python train.py --n_kv_head=1 --head_dim=128 --d_mlp=2048 --activation="swiglu" --rope_base=32700.0 --bias="none" --tie_embeddings=false --init_std_qkv=0.044 --grad_clip=0.5 --decay_shape="linear" --final_lr_fraction=0.0 --seq_len=512 --train_tokens=583300000 --dataset="wikipedia_en"
MLP neurons of a small language model. Each row is named by its layer, matrix (gate and up: input weights; down: output weights) and neuron, and shows model dimensions 170-340. Each number is 128 + 24 x the weight over its row's rms, rounded and kept within 0 to 255. Numbers have three digits each. A neuron's up and down rows have the sign that makes its largest values positive.
A block is one neuron, or neurons of one layer that tend to fire together. After each block is what it responds to, as a language model described it from the Wikipedia text at the highest values.

L7.gate620:137127120107109156086112141143114127136139084145099156093188103111084116135134131071101103095106128086140159091120129111139133158187121147101142103137136116179145103150162155153130140097104154154131086086145144138126114108136119100116153160114089101149151144080087115141134137156130092140172113134144148146175118140164181139134134116135082136117125120150104078131160143132117113132139103134118144204111099132140112145131138167136143131103174139097113117118140135110144097125146148142120141106136098108147136096082
L7.up620:162135152113166145126116153105150118135150154079097145127124093147141090125139131078162114108094118127117146120157153111104119131152153152085144128123151134124137102141137129144093085121090096098099117119116081139143091092147118136106144081135119117133161132106122123125150105137155173095145155123154126119143090170183141102180131133158119148134120118113070151079110134109114177142108120140086114130120146104129154151130095149153119133133135177146060129172099122134116121146109176158099113092113113174098136161173
L7.down620:128162091124113152142191157179112165141137175127123113154205091165121157120130139139116119169129126128153106161161126102118141116169107133107187116145139121155120156140146138120139092129136118141166107105119119093136122089104091109108138141192154129126154110124091133143138102129109120127154127126097179110152055137135154147103149140127135078116145129125119131087111144114156099117173133139111118131186140098151127143085145135167128108128145150095137151130111150160100126129112115076141159082133105113142149101158
L7.gate1238:123115124133127113142111111128104147132145112131122128146112110140158151155120126087130117104108101149106131175106124132147144177149135163100105119113149117169141138136174154120114104133126136109115088145108118153186138172088123148112148165134170115158093122126122149095108119138104126140137091124148110144153099116142146129126141125160167099135119105153135145148165125095072145187114064137131131131123126133108077143121116158128103152108127131108153153166138127118159103099183117096086134095084073129148111124154
L7.up1238:142126162141149158131127156113106092138087125124125176135103136096124127149126126115164104103157126162128169141108119126135115122144133066137135114181144121097112161101182139096147146120114120138155127148112145145112126086120115090157089147132158142126142127091136134140099130110106145150091133151104165134152162138145152143141094156147113142102111096114112156140128110107147158078110130125121114156131134098136132145113104165174152166156145130133129106114143156174151074194134109124145145101156105106147125127097
L7.down1238:118180108118127140144134149158108125142133139106127098149150097095177098138130132123125142154117108144134157150152123152115159147135115132154118138122147164163098149143119122106129150162104123138117111153092129132125130159102159134078138173109103134155155128152133171137114110148127127125096119117165133122160104137115132104107145163174132094107154104135124094103137146135170126101131104146117139126111103116095115135073159121169126131140156103136100140131139163140159153102148116143084192088117111149094159163082
L7.gate1481:119160095136123135184195150115078132081125112141129134168143095147138132102153105124116128155115127116120140087114131153123094146171137108146122123138139126147122157124144187123121090116152105150084134158129140103132177134114152068129116146079126131134112119132119136125138113108115116104132142094098125147141110172144133147165123106139137126127133145109107082152113104137121097146105098135102103140160129116130139159170153100161162160153145127097161084121119149142100150156117108102082161117131167088181169151134
L7.up1481:061171129117137104120123124099146112097096109107094102123089137142135110111135140106132148177142155180131145151109110102124140150144135086107123174131127136131123113154115140168111098135133123146167120127132131125117108121122121128111116150143130179086114136135129132101145146160120119133153126138106172167152115149150109137116145159164096074166143137175119112115145107098140143098169095139133095139163131146140104136149153150174110193099131158125118161150119142103124114147146140122114143132125106103136153135126
L7.down1481:110100173118142144148134101112109131121100102169150142128117119147137099160127132154141089057148128130122118091117141128143111143186092140090120130112118133141145142127129109124105155129159118120135166130134095120136147123135135100129183119185123139142112143090122142059113108094143154119169096107133154118117103132141116111099135090103151136127147103118116113117121134112174100137110120134116151143135090138132127100151124174127138109156095157108107130113092171112090138151136129133101123094121113153136151139098
L7.gate1652:149151123121138153168158113120135139130132162113123125128138093152136114140150123151148151093088135110142142184129160119127116132112126114115145130144145145153116087113155123167115157114116132155106156159088150120116108128109075127135134150169096100084133125076117117106148125109154119118108107125147148076201108130148150116120107130110095111077113093117115074134138139119136080125138121120165140140101103159124117124146123134164117142098124114111088148177087158160155143131073138176110162098124108149097137150195
L7.up1652:155109153105108152121123094140130100159100114117145156060148103162119125149104116119146130093120159105134135157179154090126134145098092110113134107089132115123094137128133110133131107077162126120126120182115076121108136092122128143137160161153086101153155127066174132105136163099094119135152110195108143083129115125117144124113127130163108114143130111151139090128141125129099083093123153156149131127118121134108110120147141136122179103136134102091074145097143156108123095165097173132115101138128137160157070160162
L7.down1652:138101161146166128150173093135133109157157098118152123123127100146130117178111110117128103170097151140144125155121123122101077133146105116125158121134101133134158132133160128112091149153131179128136124119136053130140136128142141122118174103072150169130129130133145088134111111057102103116114114108121148150152090114144126154082142116116123101124083125139166104160112118117133121144081141156121128150097117145115112124112141111128087138191137086140067116119123119151122137109103134139149160187121176146185121109144
Responds to: Date-introducing prepositions

L3.gate591:161119165097127106153145136107084106149148121115098159124113131152142083184127128117133113157109099097153154111150135115138137134110123079128133098125145123131138110138128153149119175153182094150133126106099134088136145152149153136109132094107087172124116104075129145192130141148102171138141127134140103176130096128155121094181155143145136134140149097165109084127126120117135126182101122101131086120166136166124111128159123141161096104104141122130151161123135125138123113103134091187103135154144085154170188106115
L3.up591:120124142122112096141112136109130173118147093136131133153137136113146147141138108118170153103125125118178119142158163142148093162102108154136114119129089117139131152133149139136116122113170105123122101114143071133116103140139149132132124138103138132136093130141119176084120156154101101124136157098108125126089138099124141102139116140114110141068104128182168110102125138129097131131148157126140137150159113143145116144129137157156132165142122100091168131150126140112195084144112116110087121112103145104125149108145
L3.down591:117145152125137109103145134128079184128154075101108156116160148171175143110137119110152128115116109104095095150105120159116115161144124126125149156101173115156117119142139177161109135154118087139108138121152118130155124138109178138106139148149102144117144175141087181106129135175129111140124153155107105127093135131120116122128159143106154119115122113102148125151090166172127146118142119081156145150130111113158171127155165155141108116150135134142108149122162148065118122162121113118102125101110136089134103118172
Responds to: Locative prepositions after phrases

L2.gate1039:129136150149154143103142118100149129181150130125146139116141119128152130132119150176120124130107104172131098100107094099115103180155095155105146173118130092128084167143119144141111131140129124157115137161180121128137090145151111107186111098147154138156123102122193108139108144145109111145123108148148139153092154158138097172130109097118104141119104120140102123146143108109095160075096122117114132162116121121105143159088130111114168149107158128127097085105158120125131118123110121136140171160138125107105141136082
L2.up1039:126119156123168129093113134179161148111156083094119138129105123136146130128122111151156160154074162122120108146156128108133173154161087149126126152112112110092132165169125141111127073089122121128094173129162091098154097138151116143153160168149111123154100143143157126114137141149145165085128099111104101102108140152104152152169113126140094121070146151101120147175124114109100133155115123098082095160095123120131138133101131101116119158138085126119123145114145075110129147059084156157177097130098133101113081128147
L2.down1039:132118110142098131122121149063140114160088141149133137161146119173109102116141113107119115116174081152160142088129133109106133134137179109137150118142109139186125127065144139122118162134115173138175111140117152115113104115132140126112082101120093135137141107148124094172105113137126113159150156137134141146128128106100079155134151095114140142159121138171118142091143145107132149090158121144157169117133129134095144135129137134107146110096124111112116139116138175149096137172168165111109155127166110115142151150121
L2.gate1358:130109169117107107146122129144173144095129140132120132178129152157125154132133155094120162108104130129071154067129106112054109111146116111163119100088147115123146160137107179125150103150077120138139078146169132114170136116126143147119127138127117106124160104077104107193116135173124171132138149087121148133129149108159130121115127139172149122147146072153119132162132136153112126120122132091097130101161163117116158116162151110071161135117117110104157131136158128104132156133138097153113140174110118167125107162119
L2.up1358:128108123092119141150121116129081154150148125144161117114091158132145132129127129140131136109153142154121098166088144121176098121179139175124085204121115136162122155129075187147160144122104089103123126135134136136112141108082105106132135158121135144120106135140137086117152102105125109147141123147116150188090125127098147125091129105103110167137114099150158212091136101090118100143114134176135120099084133124121124163094119096144105144157107110130112128127103116100146100113158109156105083148132124110154142151123
L2.down1358:117138103084144140113140131089118084107130140123148150110158144123130101173161129114119122141119140154135150121155143101105144186122138130128156108109108134087149126144142138147099143113090118143128133135147131126098098169139181121102192116165134134138119078123148159093132129139149130118101134160132101109162145142068136147107127106132109150099172138114149106135171138082155125117112124099128132140147083121094095118150149154156106106129151189074114119112134127135153146138145171122157114117144147138107142144086
L2.gate1423:127124134077137108136139103114148145142100105109137161149143155146078139135172108119129136123125143144126121109106149098145149119131119138098114126180136131147139170131119129135159161108130135141119121128121083149131142137103091152152176143093124074091134139105112153144130140166136099118146136109090112107132152159125113121114122096113069111121117172126137157125150076082156130150138135124113111106097171132125152140165112147122068146121136129160126140143076105163148119140119113119082110151134127137092120119115
L2.up1423:114145150100134115150142164157157159143109091109103121181099124099139128142119102112137092158106121117109119125150164147144107146096099118117132141107129146132146123148129088154139117126122124150092181153168112099137080150119152098130138148110136122108122124117117147175093145134085103084133128113127171173154164159155138124098139106152114114078158123091139162129181103130186118146136135088141132075134146111109145127119134118092139115119105142133114145162076123157157102125167110138146162142155128118140144164176
L2.down1423:149128115153116133147126161143135169111146143140119095141102086104162106123116128099146093113109132117136119094172123175137107088083152110168148138057148141119130088109137144127107088133115117128129169147157149135109106127138182113112052146144127139145142110119105085139153118107100137084103149117139154179169131137104084122165156148145131116127158125151130095115099123136128155132115128118156149132141135112102086118091149129141179108078095148150117099176155148075148107150132151121158182132099102107133117146152
L2.gate1687:147136121165116131182126106124112121126162128154132144144149135077097145171105149114101158111109144111131134082156105163137140100116146180139168100115108137150114123095163151180134129140185088135139121091147096100113154150115135149113151104068097123137109136133142096091103098139112095147109065147134134113147125082148116155130133160154109108106145133145198131143157147168103147163096149122109125126111138083126115096110136142101165121154118095113165118096120106137139122150107150156124114167087124112101135117111
L2.up1687:159129136165150127093122139123132125108119101067202144166111126117125111160105107115091134154148138129140079098092153110134117137129108107117118123133113157120152143132106138131173127068128115085113099117117078155119115133090131132093122140151126142113096130119100140127121107108138112123176090173106142160106170127129115125064119108108113125123122109161112129134127129154120114144124147119092129151138095120142113145100115146141085129114134136110076100106116076137161101123149170104098122135174149084130154107120
L2.down1687:071099063162107110147121103125113068103115110146134138100128154105102135165164125135097100132138156145094097102144133171086151126135094118176146117111117114108149141119189116128097104129122093169087134156098130175134118132118109150131138135040138136132110108115134108110100124121119112072136112153150167162126166160123090138135115107119117113147126144084124095140120117084111125147090176144133123107120088119065139134119134128085142145153071152101144146112120106148128114097108139120166151131129145122114150122097
Responds to: Coordinating joiners

L2.gate253:171147113117070126135159157156125172132121135143115171132106131157153128156131107132126139126151067134160136077134158115151146127140149095183118129144145151126142091129127138129126141124118138141138109128069123117121125137096203165121110108135127152129098140142137080098108120124120120117106109123126117121100207149129171154141186189110149103116143156133125118108156145133152136133135146116145086120158120127129097110115115139124102138144140117146172119169156141088133125135110141142145093137145160128108144109126
L2.up253:157094106116085124106180157128095180108105130136163112111100104098114098152161125144107155115108099120162119173096152124160123098133122121116123132151134145135145075149114134110114116098139150119136138126113149127143132120162141156120131147146113135138149122118153138107098127131105152125111120144132116123123155126123140167108121117115102097131130149149108120152122131104146113127124143095124119111135113130108137146114112184149103117114101121128106130112177093132138112109102113058095127155129126118100130134148
L2.down253:157125121143090158140128160107070134138137110119134103119151137144165097143132110158176103119162105141140070119116106181157124108119157080171163142152170156130116098130136127136118127111129152168078117126112130103115102103119122121110101107130121144059168147105164103138126096161118123135100127147123131143135145154098135111121163153058128139110140116094164131090128154096127117143138117077167088160148094128111101117077150136076137120139127113093138162127105159126148108144119149152105123128145153131106151069148
L2.gate309:144153106120110128094146157119135126117101141126105091125112103109135125154154137138137153119124103169137138131069136132089117162154082137159108124102092130155143122102117139136131156076097132105150102143102085157114103119098116076093156172145118090128135137123147126143138114145145137085117106099104092128152146167122129131113153101107102142110139166129118123085116126094115151111186104109090103143138121071129127140089139176152134145126071129115118139164139129149087094135136125099156108087182146102132124140129
L2.up309:148116146099122141090130093139133161100115165127149112131145102106064138106102134140136152144119147120148105113099152173135143106155121165114106095124155136157149131145132121149142153107152086088149155130111122177135109115103132092135136135145115160112119140119151125121144102130098110136101114126122121104109128159109169168062142151091127131111112134117097113101132128097126150125139150135128111180161156112130149175111124148122116146101130109133087151185128147158107104116147108123125101077121122111155157107123
L2.down309:134125185129135102117148098143090134140123150112150138173141111113088127153068126165157131106109146124136147064130122170135171131130150143138146098145153109137124128115149108136086143130172092146117117147158111116177046132124128115156117112116125193108168109124124138158108105129131122172099123122170146096136126110147181182075141149090171160129119117125100130114124141148147088131131118098138151129172118124152147140118140151108127147156157096172144140124118164150117123130172138158088139152118139125175177129130
L2.gate495:126145112085120129174105107155101150120150116169124092150120160107118143137147146153164109143136151109147118127138104148080106111096100174146107111168104136181131127145118131148153109081108140089143128113158113134133084131131140123169113139092153126116161160102126121118112113159098114134119126087101146117125132116097105132090118147117119114116152164127148120122124115122135175114144192124126102107155129164091131133139156158126088179141079124169169132169129174107124104118112140173123123122119127138131100144115
L2.up495:135132157136115096098142102143146120109129112128130133122127132122112148112159164124142123124150162157137142113083127106129116147179149168138121126128146141149113146144139188138126102108134103149161141162161107152115132123128125152102159097089106075124170138190149129151123125142124110153118155141134151166128128080114114135137163148162172106124134171142094088120149121061127150131129093110139135120124165092147072111108120136098088096130103117109086078100140158128139137119108108126106096127102147131186155176128
L2.down495:113151117095105119147101128135078081159137102139110092123107143125128123139169144133145078162073092126136138087096128122124136090134109126111099120139103125135131123126126128139109100069100129108098118171112141148155101137138136091169134137120155134128116150127139146098167117157112147134131141099086123132111176126105127094092108125099142122143150118102189148072086130127119128117131151127136119090141137161097164158112107157127119180128086134135161098157105193113130098146104109126137118116110144130085108141144
L2.gate1456:176140117169127142117132092121095115174099078130130172091095093119125118170142135145160135104098118192121164089143114121149108141147152144134106166109127134103114100081131128129102111123151107115175110133125128137138124132131101129147133155121129115107161159147142107183116117165139115131118179175152156121155145123117106077105124159125086142128092098175122128106142160078115118139143153141097093116141156141077140139084157137105118124077141122171113104133154133147110105140125134096101124109136157140121119083138
L2.up1456:122179137107112109143123160150117121120098147125104105105161134137090143140147131142180149074144115142136177141100136134100120096138119151124130121099119137156111092148108132157144127081117167123164124119128189149122116129122172153182189152100124151174127174069118101132132135125109149112122094141108133139159114144148143111145111172134154130118144148128089081095111127160109108117159096075064128112130176087105128140110143143097126131112116127132147081129176139116096126119117102092152131123174142125131121161121
L2.down1456:158137137180137125143134114146105112140179092108138112102082129138165131145128119122177140111154166124125123112144096110156117089154117080118127169166140125114158102129123160159136124105106137101106104132099118109123123117167085130090155097146170078094160132167112122179110129134117117145120138150153125132091123108135136103163123154142116121117117155194106118127135157109133091138107142152110120092160118170105147122116174111118115145123136117120118170103120095124126149116130111097123133102099140159101108093155
Responds to: Post-verb prepositions and complements